{"d_model": 256, "activation": "tanh_gelu", "qk_norm": false, "init": "trunc", "init_std_qkv": 0.0239, "init_std_up": 0.0239, "lr_mult_o": 0.965, "lr_head": 0.00567, "grad_clip": 0.5, "batch_tokens": 16384}
MLP neurons of a small language model. Each row is named by its layer, matrix (up: input weights; down: output weights) and neuron, and shows model dimensions 16-143. Each number is 128 + 32 x the weight over its row's rms, rounded and kept within 0 to 255. Numbers have three digits each.
After each neuron's rows, "fires before" lists the tokens most often just after its 100 highest values on Wikipedia text that the model never trained on; "fires after" lists the tokens most often just before its 100 highest values on Wikipedia text that the model never trained on. A number after a token or word is its count.

L3.up554:159131157123087137158127136137151150173125084175149143093104109185136118084113164134077079056104105165123091160080099145136103088151114106109144151102070114080116145103148079167067086158158105054090119120124116136114120090183163169115175105141146136125079116149178144102123151095167115159149117128140104169109139133089141123146202120102120193164079165080056053178144141097227167139132
L3.down554:049138123168126133098123102114138108131069146143126078196094151072133140198119094095140131163159161102150175103093081120147153124150173143133074130102099168153144093126124120132107139147158158096138173135075093065064210107110106146112091105127128100102131090193086176143121135152163155105098161070102134113155147136145123149055108108100157124173104114136126097132115154135110154131107
fires before: " |" 50, "–" 19, "," 6
fires after: "200" 28, "201" 26, "199" 13, "198" 8

L3.up872:159175103132105098160126055101112149138154110154139150109081152113160082127105092171142168142176118125103149113090116173125127121115126115125132121138113083122139102061126143113108129105173122067156096091095091125113169125139118140173093073091137185151133134171063124127072148122136152178062133130085151093137180133104145159104152183142148130158081088175093091116150148137103166152130
L3.down872:157139145209105122103103098110131134110098119146135127123137074159148107129120150140120152106092174099125104127124101093147083111142126158131137124138063190067143125123095128134193146151094110143149140133115156126126236080142123119150144064111064180147089115084117096102172125160152149139140129089065134092165132107153151111068118149190154116144184118149147090190148095059140100177152
fires before: " |" 67, " " 9, " medal" 7, "*" 4, " |\n" 4, " first" 4
fires after: " |" 81, "|" 12, " medal" 7

L3.up502:153120154124134095136100171083161164203115091172118092100138120122153079088194137166134085108167099127149107124113133153143088086154114085077184144134061096130099068138068134174134187108132146139143138108164084117182133083170148142114106142168117218177113101102108117135132169098155140166150116111091149103121147119135087137056108112099170153131125157119103162142148131137133181150089
L3.down502:185189090148110129144124147121163101156188138138139142150158130105096153099162094120094073097216062189145053112133101150162146083143187100094133147186145126141192133125179114105132146142065159140172155168117126071110086127150064111093081164147116085119125072167055133124147188162152150135145106148105091113199143102147070207118158099136163144154147150138137164102129118121062170122105
fires before: " |" 34, "al" 13, "als" 8
fires after: " |" 41, " to" 20, " on" 5, " can" 4, " not" 4

L3.up313:198110141076110124164113065067132085169186146176096104112114100172108110120143149096138123159133146122140105182123151110175174111097114145146105092131110093113157126107133103154121167117119157096138082128095088122135118119124096100187172115083119112160162112151191119135078175105125160121109168117204070118135169066217097110144154137133095165144133113065070109163119131141170136207114
L3.down313:097197102095141162135181117131119126096160145123058163179104167114141126143155198117110124138072149065116133127061103200129117121142144122116101133110152143120125114121168134185104175096126078157096079113108048140109149159077175088116124120133115102128083076109072106158146157131133134200116157164121162128091153125167138100130059112176110111161120115093101144200086156123163139164070
fires before: ":" 16, "0" 15, "5" 11, "9" 10, "4" 8, "2" 8
fires after: " " 64, "ed" 11, " =\n\n" 5, "ceeded" 5, "\n" 5

L3.up1006:085156131145146087176077121082109158143085117145120139078099157118169094151121167142076147144117086068096088123130112142108182133142137053121118146126135088101074054098127139083154094100154115149113166137144122088098111109155091160087129125063173164135171115138070195128109191117109044196152140060155120114175148127127115143098133141150147150121127088151117127140124097137115151106089
L3.down1006:148174121189141158086112145127167125140107088138117112146129150129111129157090106163161125139128162075159134148099182126159126134083101145124161156173148104086161067119180162126113108152127098145095116107139094119159139116144072101093158063113141147192074064106061168043157184090135149040202122118114141065156177105093106107100147151116119140145111152102118142055163119144059140157171
fires before: " |" 39, "ot" 7, "os" 4
fires after: " |" 48, " was" 8, "," 7

L3.up573:131102113079106127202104056119193136166146130159123143140125098198046109051095169142146134072151138195138106110132151133090187126147091143127104117164139141160068112103140076142135123116142133123152134115111046150168138118150120129169176131130151109195143118138180117131114136118179126133118138105157115090135147122167119150111146164139148112178166155095084168109107129102211121155122
L3.down573:101116100145063170116105177133128149150113160141199150194181131094158142136092081224155096129133127143152138169095106200091104171153157045095126106124152127141114098112155081105150096132138127131188162126157063198105093136115157038088195155097125151157105157136175100189127149115183079153097134135161168106109118143159202162135167110143130143131077165104141129119078156136136134141058
fires before: ":" 32, "–" 29, " |" 12, " –" 6
fires after: "202" 38, "201" 17, "200" 12, "199" 9, "ed" 8, "197" 6

L3.up801:099146135118165075138133153089130091100151091091084116107119127143133079105088115081161141126134149151134114186126135155163168176083107158137151124093108084155169091136120073145102164118170132151174170131065089104124118101121146131126170125131140133132106097113160096145135139159082117125123141121137128123123134135184162112105144158134127132094160096083091172150104163180152151208113
L3.down801:131143096122108106087058169145163141164121128111199116153075100185094109185096136144119086125106090157175162134097105210138105138109125168170109078126161084139123137121099123155082105087152171068062110154104102104125131159126089152112120165141078183177147104105088135143124100088111097162150126108099146143114141114071171114199120117126139075131110118129084171144183182103174087125150
fires before: " " 35, "4" 5, "5" 5, "9" 5, "0" 4, "1" 4
fires after: " " 27, " in" 10, " On" 9, " on" 9, " a" 9

L3.up509:192159103113116102137147110161137093124090110127199119067079123150057160140100170082108137146144155134150094168119149134092136083125136080092135126144108161124174165129191066186176142135147139151171165146176134119128152114201164107144187060167129186169080129138126216070127185149174164139159064131160134185122129068155123070118140123119084106139159139100104108072120108105131100076090
L3.down509:173084137149170071168154051088171105165134157131115181151071131148146170117068155115122123139113140140103093101119104096109119133125077132101091107131181171099145115138127124154149182147089124148107199118090142079165117134175189087124127134156240121156079101114127181129113088136142143101151111144150100120094103098209126141138133120114063138128149153138095112147170052127108162125131
fires before: "201" 20, "200" 14, "202" 13, "192" 10, "199" 10, "197" 8
fires after: "," 35, " October" 12, " July" 9, " March" 8, " December" 8

L3.up443:164096160085102118136074122120130101215065097189125163083135158154099159147184104109148179151197153140120153079110184115140129130122154128142113099057116098111148157120082151142122125122122144166131158102173117158149081087141136150130142073093190212132096134186086156113118134126172133128102114131153093181103089108097096082140172147127128120153072138103159142145108146137110165144173
L3.down443:223094098145119121116121129116143109208126088136101186121162154064122166110145101127126168097138137143134146151065134174124148117138177107156071185140178164100147127185136130181146102121157128187117086159111100108113106091118164140172141145143129173198127136157100158129073145137151161112169132145103105162135116066123098103142105107101107130145131110125132128129033108083111149179093
fires before: "2" 16, "4" 14, "6" 13, "0" 12, "1" 11, "3" 9
fires after: "–" 53, " " 24, " (" 14, "-" 9

L3.up21:123102167123106058180120116100139108177134106132112126091091123148124092104145166147134140077085119155135076134126123155141085139080094110151148112096177146158102105062096103220089143135189136158119090121104089121180146138144143168148116095169115099184177154132190112102132114096155185126149174107135076118113148124137112117088139129158117162139175139131070092141151133133193146161042
L3.down21:156164077100119154100023164121139103093135176137157128157106124162170114187114143093105094091108110120096146180126106084076111158123131102097082103082091148139133170139149148095115114160103146158177141171116036104198161190134175144139113133066085162148113124101146097110103122080122183131105161113164149120174174094162132151116132134065171136187169187190065167136131143116093103121131
fires before: ":" 21, "0" 11, "1" 10, "5" 8, "T" 4
fires after: " " 38, "ed" 9, "|" 6, "ceeded" 5

L3.up688:170141073168112118122166159172204172076109153133137110075087124167108146131137196179136092115170125116095046162095118121093150165173158139089084151176067127154119098115145115159134139153172149098130104114082090099180088079145071126134156138117153188147114110111106160147142134124160136158121091130111141101141170147188143165061112146113152136111073093150161127143122125129141157156088
L3.down688:146120092090142131133183091177140182152129137109185143149135064108136153103132144134099163193139162139103137149126158096092147044145155142081112149121076155125113077062142128115142100130115119124070155204158083151129133094037125084165089105118118101165126102093155138158112133174107153128140138130124107168099107176086140096080134118157160125115101159133072173146114137135173137113180
fires before: " |" 45, " |\n" 7, "N" 5, ":" 5
fires after: " |" 58, " (" 7, "ceeded" 6, " in" 5

L3.up156:135128115075088110148132115194186152157104100171106082112072121168139100121116161127142128085119140167129070179116094128140149122089119138134080090116165095148100093092099108178094101094110122121125155117133069154102122083110130148157171107080131119159121119169089067139050121098138145150105104130151168145193138177104134139102215127097173126152121145066129078100144141084145129127116
L3.down156:148104124054130164124116099140084135104124106122100127157109098151131115130160147125129120146112176121094144110074120165095094136112123168200133081098093186173093130125136116138113152180104126124115167139082142146091147099104095143145163065159159095115139124110118128157124149089127130124134183195108111128121101160148161149054157126162159189167054134093094115117140209100178138097088
fires before: " |" 34, "." 13, "0" 7, "1" 5, "–" 5, " " 5
fires after: " " 44, "|" 21, "201" 6, "199" 5

L3.up604:097155128122093075160142127131154098124157117146141112130103142119178163165153123104076102113208138115119156089096190134087152153170106105139132113130144178120052051094137121168122156088149122085104162100142076144110146090111083125090153129100139119135188144180133085131104171124164092137083141120122125110159145094147143142061176160115154130171163121095123115134062118116057126145082
L3.down604:083149163119175146132048120141112156129181112095152141084145123098116167075123135129085143178142103140198174171068136206122112086107134091105066185129132099178127133123075183118175114111159148186074097126149136162154136139121075135123112105121065112107164225127077132140169137124071106063085094104109108165077148141113161115135155092160134116120080168190156110107147132170150142160178
fires before: ")\n" 17, "born" 12, " |" 11, " /" 10, "0" 9, ")\n\n" 5
fires after: " /" 29, " (" 23, " |" 17, " " 9

L3.up917:140117121081135129174099116118131124192101036124127112141071128163132093079134093133107103084155106188117104095070090145150190126177096126157153099099125118138104133065151082204153134089145143109095105122062143132099083103093154202185132100132162139160166089093096119177076156069169093111091195149083138154119159116130128123136165151150144132176150124074138140132133208095175123186124
L3.down917:109155095145140165142154095113152107124130118163091180140150100075167128100127075159103180191164116128165164143161058148133148133095146144115150084136143155130143146135173095138129117203111138156119188121144099104088147146066100107165187132173160131143093113116105135173092114109149130134155177116187157103129138172200144189155127151097104166173152129123109131132138125071122139149093
fires before: " |" 31, "–" 9, "7" 8, "9" 6
fires after: " " 46, "|" 9, "202" 9, "200" 6

L3.up605:156124144093074055166114147117179156144137132136046097088104052112106060126080108128139133074143115131137162137112104138137125107149105163077151133103116177144076068118105115154128133113122171123149160164106095101132110116134136118088145173101182109167130124128186114074081140092120145095132170145137113119096127113192113169137127113176132087118174196110139159155130166118212142216075
L3.down605:103195128131129119201150113114147123097096094194170125140135087152108074110173104116131104165105111117129176141154136156186143130128163112118172117113147177139129086177125119092144109151107077116150098106144110150087098148159155092115032149164164119163135074133109180133113194148097134122129150124169124165184148056143111138163090052120092133110129116160133170109082217133134150125123
fires before: " " 72, " the" 5
fires after: " on" 19, " On" 12, "On" 9, "In" 8, " In" 7, " in" 7

L3.up751:205102198113122115175109113112158114120089128107111131159124106123100122102085110118101150123154149119154121121096175137104143142151105080147141090161108153119150063149167088118205144097083169107095172095142155134159136065127113135143125139090157089163150119125107164112152133112143091117109148125197096150175125075142120077145162143122065077112165141084091092178048116097169175178105
L3.down751:137133142128130133165156085153180102142143183156158127143161117160101150083080025161097155139126109128140123097101044106189150146155120142120161136168117116023161153125166149133127145137171150104148143119159185117165152094052125172158121140111150111130101117107166113134097100104110134128132161149194130122141098147132134092130138172108069105185157110123167109123092156100148156165143
fires before: "-" 20, "=" 13, " P" 5, " •" 5, "A" 4, " Time" 4
fires after: "\n" 32, ")\n" 11, " ft" 5, "T" 4, " mi" 4

L3.up639:213120129123081146150112074096144136168138095147154144112132111179169146159064139173103113121193140123082061111129121165139161114122133180103125095105131109158086127096140143154104167096109155046075153148059083142103121079129166167153231118129167126162160139115122098074100108088121131148128131114111100153094079135181099119119137155137111127170123143118098114138120203142176209203107
L3.down639:139159155098131125123152097106203071097153231067058132119122119134145152152157156145142131087077146102172178140075103118171214119091095125139113111102096092119118120166127073105125183143175119091135112130076082094082143123111113114078126128141076140109113109045068132170107146147141161133135149109132115128098095132133136118060146150116120107152108155127143133146113204142116176185129
fires before: "0" 19, "5" 12, "8" 8, "9" 7, " " 7, "4" 6
fires after: " " 63, " the" 16, " The" 7, " =\n\n" 4